config.toml
num_hidden_layers = 9
hidden_size = 256
num_attention_heads = 4
num_key_value_heads = 4
head_dim = 32
intermediate_size = 1024
vocab_size = 2048
hidden_act = "gelu"
norm = "layernorm"
norm_place = "pre"
norm_eps = 1e-05
positions = "alibi"
qk_norm = false
attn_scale = 0.177
bias = "all"
tie_word_embeddings = true
parallel_block = false
init = "normal"
init_std_qkv = 0.0198
init_std_o = 0.00466
init_std_up = 0.0198
init_std_down = 0.00466
optimizer = "cautious_adamw"
learning_rate = 0.000923
beta1 = 0.9
beta2 = 0.98
weight_decay = 0.28
lr_head = 0.00469
max_grad_norm = 1.0
warmup_steps = 498
schedule = "wsd"
decay_fraction = 0.852
decay_shape = "linear"
final_lr_fraction = 0.0
batch_tokens = [16384, 32768, 49152]
max_seq_len = 384
doc_mask = true
train_tokens = 204400000
max_steps = 6929
dataset = "wikipedia_en"
MLP neurons of a small language model. Each row is named by its layer, matrix (up: input weights) and neuron, and shows model dimensions 160-255. Each number is 128 + 24 x the weight over its row's rms, rounded and kept within 0 to 255.
After each neuron's rows, "fires on" lists the tokens most often at its 100 highest values on Wikipedia text that the model never trained on. A number after a token or word is its count.

L6.up800 [ 95 131 151 132 128 124  95  83 132 163 168 125 139 111 126 123 148 126 151 133  95 101 166 110 150 151 108 113 101 115 129 101 115 134  95 114 121  98 174 105 178 146 114 126 134 126  95 126  90 125 104 108 167 148  82  88 125 141 147 116 126 114 152 136 140 121  58 153 138  85 119 151 116 151 138 165 152 140 123 146 130 112 109 112 132 152 110 111 122  95 119  76 116 144 147 118]
fires on: " E" 21, " T" 17, "-" 8, " Pre" 6

L6.up796 [150 129 136 142 102 134 163 133  81 122 159 163 144 111 162 157 136 152  87 123 127 123 134 151 135 127 139 143 149 143 122 147 101  97 121 100 129 100 107 107 108 108 116 146 130 137 127  92 125 140 141 110 132 150 120 113 111 124 130 125 108 197 135 112 149 118  81 139  95  78 149 153 129 153 155 180 108 132  40 122 117 141 100 105 124 116 117 165 101  74 109 135 145 132 128  84]
fires on: " g" 19, "-" 11, " " 9, " m" 8, "ow" 4, "s" 4

L3.up870 [111 124 121 106 120 158  87  82 145 116 112 100 122 135 133 101 156 137  90 159 114  80 133 122 105 160 155 132 128 101 128 138  87 125 152 163 147 113 104 143 124 159 111 133 176 107 149 109 138 107 163 129 132 158 133 116 145 147 128  92 163 167 139  97 113 128 128 111 148 154 135 129 120 135 120 143 142 151 118 119  84 122 101 133 137 153 148 126 148 147  88 131 129 193 137 116]
fires on: "y" 23, "or" 7, " of" 7, " ph" 6, " =" 5, " c" 4

L6.up179 [ 95 107 134 129  95 126 125 141 138 119 142 116 144  98 113 154 129 126  87 204 127 114 147 167  97 135  90 149 121 119 120 102  86 127 146 186 138 144 113  93 132 115 104 129 128 137 112  98 170 125 129  97 121 136 166 123 116 132 118  96 151 167 154  93 190 147 155 147 166 124 123 130 152 138 124 102 143 148 112 152 155 118 128 162 134  88 119 119 135 165  69 148  97 176 140 119]
fires on: " c" 60, " ch" 5

L6.up491 [ 92 134 123 113 159 127 114 100 130 112 124  98 126 131 131 121 146  89  95 140 133 165 113 136 145 139 102 157 137 130 133 124  83 130 140 138 122 137 182 100 135 145 123  90 155 142 122 129 156 113  90 135 142 119 145 147 129 115 150  92 157 104 112 149 165 114 144 142 135 170 168 156 107 135 111 142 141 148  95  91 147 153  71 107 108 114 139 123 129 137 123 152 141 183  64 159]
fires on: " |" 27, "," 16, " and" 7, ")," 6

L3.up900 [ 87  61 132 157 125 129 137 103 125 159 141  97  99 137  89 167 148 111 119 130 101 125 122 129  83 166 113 158 127  67  82 161 155 131 107 143 144 114 159 140 110 142 155  84 122 128 173 144 136 143  81 140 113 116 108 156 158 133 124 128 134 148 132 125 141 105 125 165 140 121 130  76 133 145  96 141 121 114 104 137 143 137 124 202 156  93 131 114  85  78 145 146 107 135 125 115]
fires on: "ing" 23, "s" 8, "n" 7, "at" 7, "am" 6, "ation" 5

L6.up831 [129 113 167 106 184 109 151 121 133 148 167 112 112 148  92 174 151  97 153  90 150  96 104 140 121 130 105 120 127  84 120 142 111 113 152 118 142 116 124 104 140 118 123  93 162 155  89 126 136 154 145 165 149 148  74 119 135 121 151  84 116 158 136 142 135 128 108  90 120 156 132 127  96 149 170 175 175 149  79 122 122 134  91 121 157 150 109 137 120  96 130 145  99 157 135 170]
fires on: "i" 34, "r" 12, " pr" 11, "a" 8, " has" 6, "reat" 6

L3.up133 [112  82 167 162 125 144 134  73 123 151 186 139 123  82 149 141 148 135  95 139  91 144 134 126 140 157 112 179 135 130 130 144 136 126 107 145 123 101 116 107 113 148 141 110 105 155 140 109 140 132 112 168 165 142 120 129 158 161 153 116 118 148 159 126 137 132 125 131 141 179 130 107 135 147 170 128 113  85 159 129 122 115  87 186 112 143 134 156  82  56 118 119  90 120 128 127]
fires on: "l" 31, "n" 18, "r" 8, "ag" 8, "d" 5, "m" 5

L3.up429 [109 130 151 172 147 134 134 106 114 118 138 103 137 139 106 173 184 115  89 161 128 102 138 128  89 116 132 133 113 113 116 134 157 151  93 113 142  92 123 134 128 188 162 121 107 126 152 122 161 149 152 123  82 121 113 126 132 123 105 152 124 166 129 208 123  80 109 158 153 123 143  82  96 125 140 118  93 142 126  95  87 103  86 160 138 137 124 108 102 138 107 132 100 132 128 148]
fires on: "ly" 39, "ab" 14, "om" 9, "ing" 7, "s" 6, "ially" 4

L6.up839 [141 134 126 121 126  98  87 132 120 106 153 154 123 122 114 105 129 130 107 122 143 142  93 107 132 125 140 176 138 118 143 132  76 146 128  80 150 120 130 135 149 152 111  92 136 176 112 117 155 148  88 119 125 119 140 127 169 147 182 104 157  99 194 166 138 133 107 136 127 202 161 136 123 168 160 173 139 149 125 112 108 136 116 125 117 108 119 164 159 137 125 118  99 140 150 112]
fires on: " |" 20, ")," 17, " as" 9, " –" 8, " by" 8, "S" 7

L6.up1003 [139 129 146 142 172 107 150 113 123 133 119 115 153 147 143 138 139  85  88  91  99 117 147 150 131 104 134 142 138 110  88 152 139 137 118 126 122 124 121 165 148 144 140 151 164 153 101 117 109 120 165 142 142 142  90 150 110 180 116 137 119 146 164 125  88 128 122  97 134 141 146  98 147 110  94 137 152 118 139 157 166 105 136 154 110 126 158 132 107 146 135 101  78 121 143 109]
fires on: "\n" 48, ")" 12, " k" 7, "ow" 5, "ing" 5

L3.up341 [141 156 129 121 124 156 112 105  79 138 129 108 144 105 124 103 136  68  83 141 104 127 171 108 115 112 102 166 100 128  98 115 133 157 161 124  94  72 105 118 166 132  77 131 140 168 115 120 118 131 142 138 100 146 108 159 150 113 110 110 170 135  79 131 119 103 134 190 110 136 110 141 154 115 122 121 168 116 124 155 169 149  92 135 121 155 103 133  90 150 141 124 151 136 155 111]
fires on: "y" 32, "ay" 12, "ate" 8, "ro" 6, "te" 6, "ey" 5

L6.up790 [ 83 135 135 147 112 130 101 101 122 106 170 147 166 110 162 157 171 144  95 139 110 116 153 101 123 142 124 111 118 119 122 148 129 171 185 115 100 116 118 141 172 129 128  96 141 124 150 115 153 151 100 134 154 143 144 119 125 112 108 115  89 146 113 112  79 100  96 118 135 109 111 145 125 142  98 101 151 149  87 123 144 167 125 181 162 123  96  94  94 144 159 143 143 122 100 108]
fires on: " g" 14, " j" 12, "le" 10, " le" 9, "J" 7, "te" 6

L6.up61 [151 110 138 123 140  94 118 127 108 154  67 125  89 132 131 144 155 112 148 120  89 106 170 146  77  89 117 133 141 137 141 144 141 139 109 105 160 154 160 120 153 157  85 134 149 153 157  68 104 145 138  95 129 123 141 161 136 161 145 146 113  98 143 135 147  99 123 116 127 126 132 121 156 122 146 158 114 128 124 130 115  87 138 156 109 137 135 135 117 125  78 108 169 103 130 101]
fires on: " Ch" 34, " ch" 18, "ch" 9, "Ch" 5, " Christ" 4

L6.up590 [131 139 132 111 146 157  64  98 101 157 148  99 103 128 125 175 158 105 140 170 124 132 127 146  94 125 146  84 119 109 137 104 135 150 120 106 145  65 125 175 113 131  76 141 134 112  94 142 151 128 125  88 161 104 139 158 145 151 134 127 138 124 124 141 128 107 125 154 158 121  79 145  84 111 171 116 166  99 126 156 165 131 108 113 154 122 130 113 130 142 135 146 144 165 183 106]
fires on: "ap" 14, "ay" 10, "aw" 8, "ro" 8, "é" 7, "O" 7

L6.up589 [161  76 154 104 149  89 104 105 121 154 100 111 174 119  86 125 168 134 138 167 139 126 104 123  74 186 125 140 128 150 129 128  71 161  90 103 124 103  95 144 117 129 150 110 112 177 129 121  91 124 105 101 134 150 146 130 135 161 160  96 139 130 169 180 158 162 151 117 120 136 123 110 111 104 194 160  90 120 119 153 120 138 110 150 116 138 145 128 158 136 143 139 121 141 117 143]
fires on: " |" 70, ";" 17, " -" 4

L3.up874 [112 117 130 154 152 119 154 118 123 136 189 136 184 191 108 167 138 146 139  77 108 163 130 146 143 135  75 150 112 163 100 136 142  82 114 123 101 119 110  91 102 129 139 112 145 133 125 103 109 158 108 150 140 138  72 148 139 138 152 103 124 170 136 154 143 139 147 127  99 158 116 148 105 186 166 118 152 160 162 134 133 145 102 162 115 184 150 135 147  84 101 138 113 130 140  90]
fires on: "r" 32, "w" 12, "k" 6

L3.up593 [160 132 187 192 107 149 129 145 115 134 121 105 101 160 158 139  90 160 102 117 111 120 148 122 134  99 150 204 123  94 154 136 146 155 114  92  96 134 147 102 109 151 131 128 118 132 105 122 141 117 145 142 124 154 103 138 147 126 125 128 128 124 127  95 135 119  71 119 137 134 151 118 111 147 150 136 103 177 127 114 131 146  88 152 164 141 156 160 133 110 106 137 104 129 151  67]
fires on: " d" 18, " b" 16, "p" 13, "r" 11, " r" 9, "ch" 6

L3.up131 [139 141  93 154 118 184 133 118 101  85 117 161 125 122 105 176 157 130  97 137 129  95 139 154  94 120 110 167 115 135  96 129 148  87 129 108 113 138 150 122 117 112 108 142 100 128 113 123 144 128 111 115 103 132  91 112 105 132 177 125 156 178 152 139 107 168 147 137 162 144 180  94 131 141 142 150 152 146 110 136 108 120 117 147 126 109 149 181 112 104 112 128 136  96 179  92]
fires on: " In" 24, "|---|" 18, "|" 17, "\n" 7, "ing" 5

L6.up390 [ 98 117 126 120 114 125 108  93  62  87 166 133 107 107 182 108 113 139  92 151 126 117 142 116 132 122 125 144 154  94  87 156 123 138 131 151 102 166 158 140 126 153  99  79 108  88 111 102 122 105 159 102 158 151 143 105 129 166 126 166 138 116 147 152 134  85 143 127 145 149 137 139 123 116 166 155  90 169 101 135 155 117 121 150 146 125 114 179 121 111 102 148 103 164 131 122]
fires on: " f" 27, " d" 26, " g" 8, " at" 5, ":" 4

L3.up409 [115 146 158 168 125 155 127 143  91 116 146 120 174 115 159 127 134 130 112  89 142 148 150 125 140 107 157 154 148 115 126 145 103 162 163 101  93 123 130 125 132 142 116 151 155 168  92 130 125 152 137  84 175 166 154 122 157 139 101 122 137 156 138 130  81 113 131 121 101  83 158 141 148 135 164 134 123 112 126 105 129 168  95 123 142 139 157 107 166 124 149  70 122 172 125 121]
fires on: " dis" 18, " n" 14, " M" 11, " m" 9, " " 8, " t" 7

L3.up145 [142 132 133 120 141 119 121 114 131 137 125 100 117 130 156 114 154 165 126 140  38 117 129 140 133 121 131 145 105 137 140 128 146 169 128 132  85 137 105 118  89 147 183 107 130 163 140 118 158 101 135 130 165 116 150 120 152 152 133  89  98 110 161 146 133 111 114 116 137 168 127 122  89 156 184 127 109 144 115 134 124 123  82 119 156 164 147 167 118  90 132 134 108 148 134 130]
fires on: "r" 17, "b" 13, "k" 11, "p" 10, "o" 4

L3.up80 [127 182 145 126 120 152 125 130 139 159 118 166 120 154 122 158 161 158  79  84 114 127 164 135  95 146  87 157 115 107 158 134 141 103 147  95 109 111 133 129 142 145 103  69 126 106 147 125 122 100 153 134 117 147  89 151 125 160 175 102 139 130 138 125 113 111 126 150 151 137 182 105 108 154 113 145 140 114  96 101  87 143 122 146 119 119 167 129 133 118  98 159 151 101  87 139]
fires on: "|" 41, "\n" 12, ":" 7, "if" 5, "pl" 4, "rit" 4

L3.up768 [117 138 147 158 133 111 148 149 145 125 150 126 136 134 109 153 130 118 109 130 107  67 135 135  90 172 121 142 125 128 109 127 108 120  95 100 109  97 195 126 149 138 131 129 132 136 129 100 154 126 131 147 134  99 175 152 106 104 133 157 109 105 122 164 131 145 154 110 186 155 134 125  87 124 114 116 156 114 119  92  93 154 105 133 161 148 164 163 126  93 105 124 121 131 119 135]
fires on: "art" 15, " cl" 11, "ed" 11, "l" 8, " a" 8, "ep" 7

L3.up732 [158 114 195 158 121 134 153  68 127 117 152 129 132 113  85 171 161 152 146 159 102 133 113 130 162 159  99 123 132 130 152 133 176 153 121 127 144  90 108 165 158 143 115  74 102 124 121 108 116 112 155 156 139 141 128 157 133 104 160 107 138 152 159 175 126 159  93 134 116 145  82 139 115 116 152 121 155 137 136 130  98 142 150 140 160 137 162 124  96 105 147 143 120 105 143 127]
fires on: " /" 14, "-" 14, " –" 12, "w" 10, "ra" 7

L6.up834 [125 112 168 108 149 129 114 109 115 143 130 127 152 137 139 128 134  63 116 149 149 138 104 153 118 153 114 106 139 114 137 140  99 177 119  81 118 105 130 140 127 138 143  91 159 145 100 144 123 125 111 158 165 104 134 164 148 135 129 142 104 137 148 130 152 135 155 122 132 191 132 117 109 115 108 122 156 159 134 141 122 139 121 138  85 125 154 135 166 154 128 171 129 165  98 133]
fires on: " |" 54, ")," 23, "," 13, ";" 4

L6.up283 [ 95 150 115 136 109 111 145 141  90 127 128 122 165 139 154 155 112 145 104 141  93 145 169 114 151 107 118 106 147 104 131 131  68 110 154 119 121 105 107 168 170 110 139 121 147 150  99 111 112 139 150 105 154 116  77 120  94 155 139 124 123 143 111 131 175 129 131 150  82 168 141 155 129 151 145 134 115 126 125 141  89 169  97 111 126 143 160 150 119 128 115  84 153 151 142  89]
fires on: " (" 23, " a" 22, "," 15, " -" 6

L3.up88 [100 175 147 187 165 162 153 125 116  97 132  88 158 138 119 137 139 161 126 100 127 137 132 160 139 109  82 159 141 133 144 160 110 150 135 112 112 123  93 129 127 127 120 112 121 125 126 123 100 111 129 139 118 136 155 130 119 124 136 102 139 131 169 153  93 148 105 119 113 137 115 191 138 142 159 103 125 126 145 111 151 146  78 162 118 118 144 109 124 131  98 141 175 128 176 128]
fires on: "e" 20, "ing" 13, "ver" 9, "w" 7, "ity" 7, "it" 7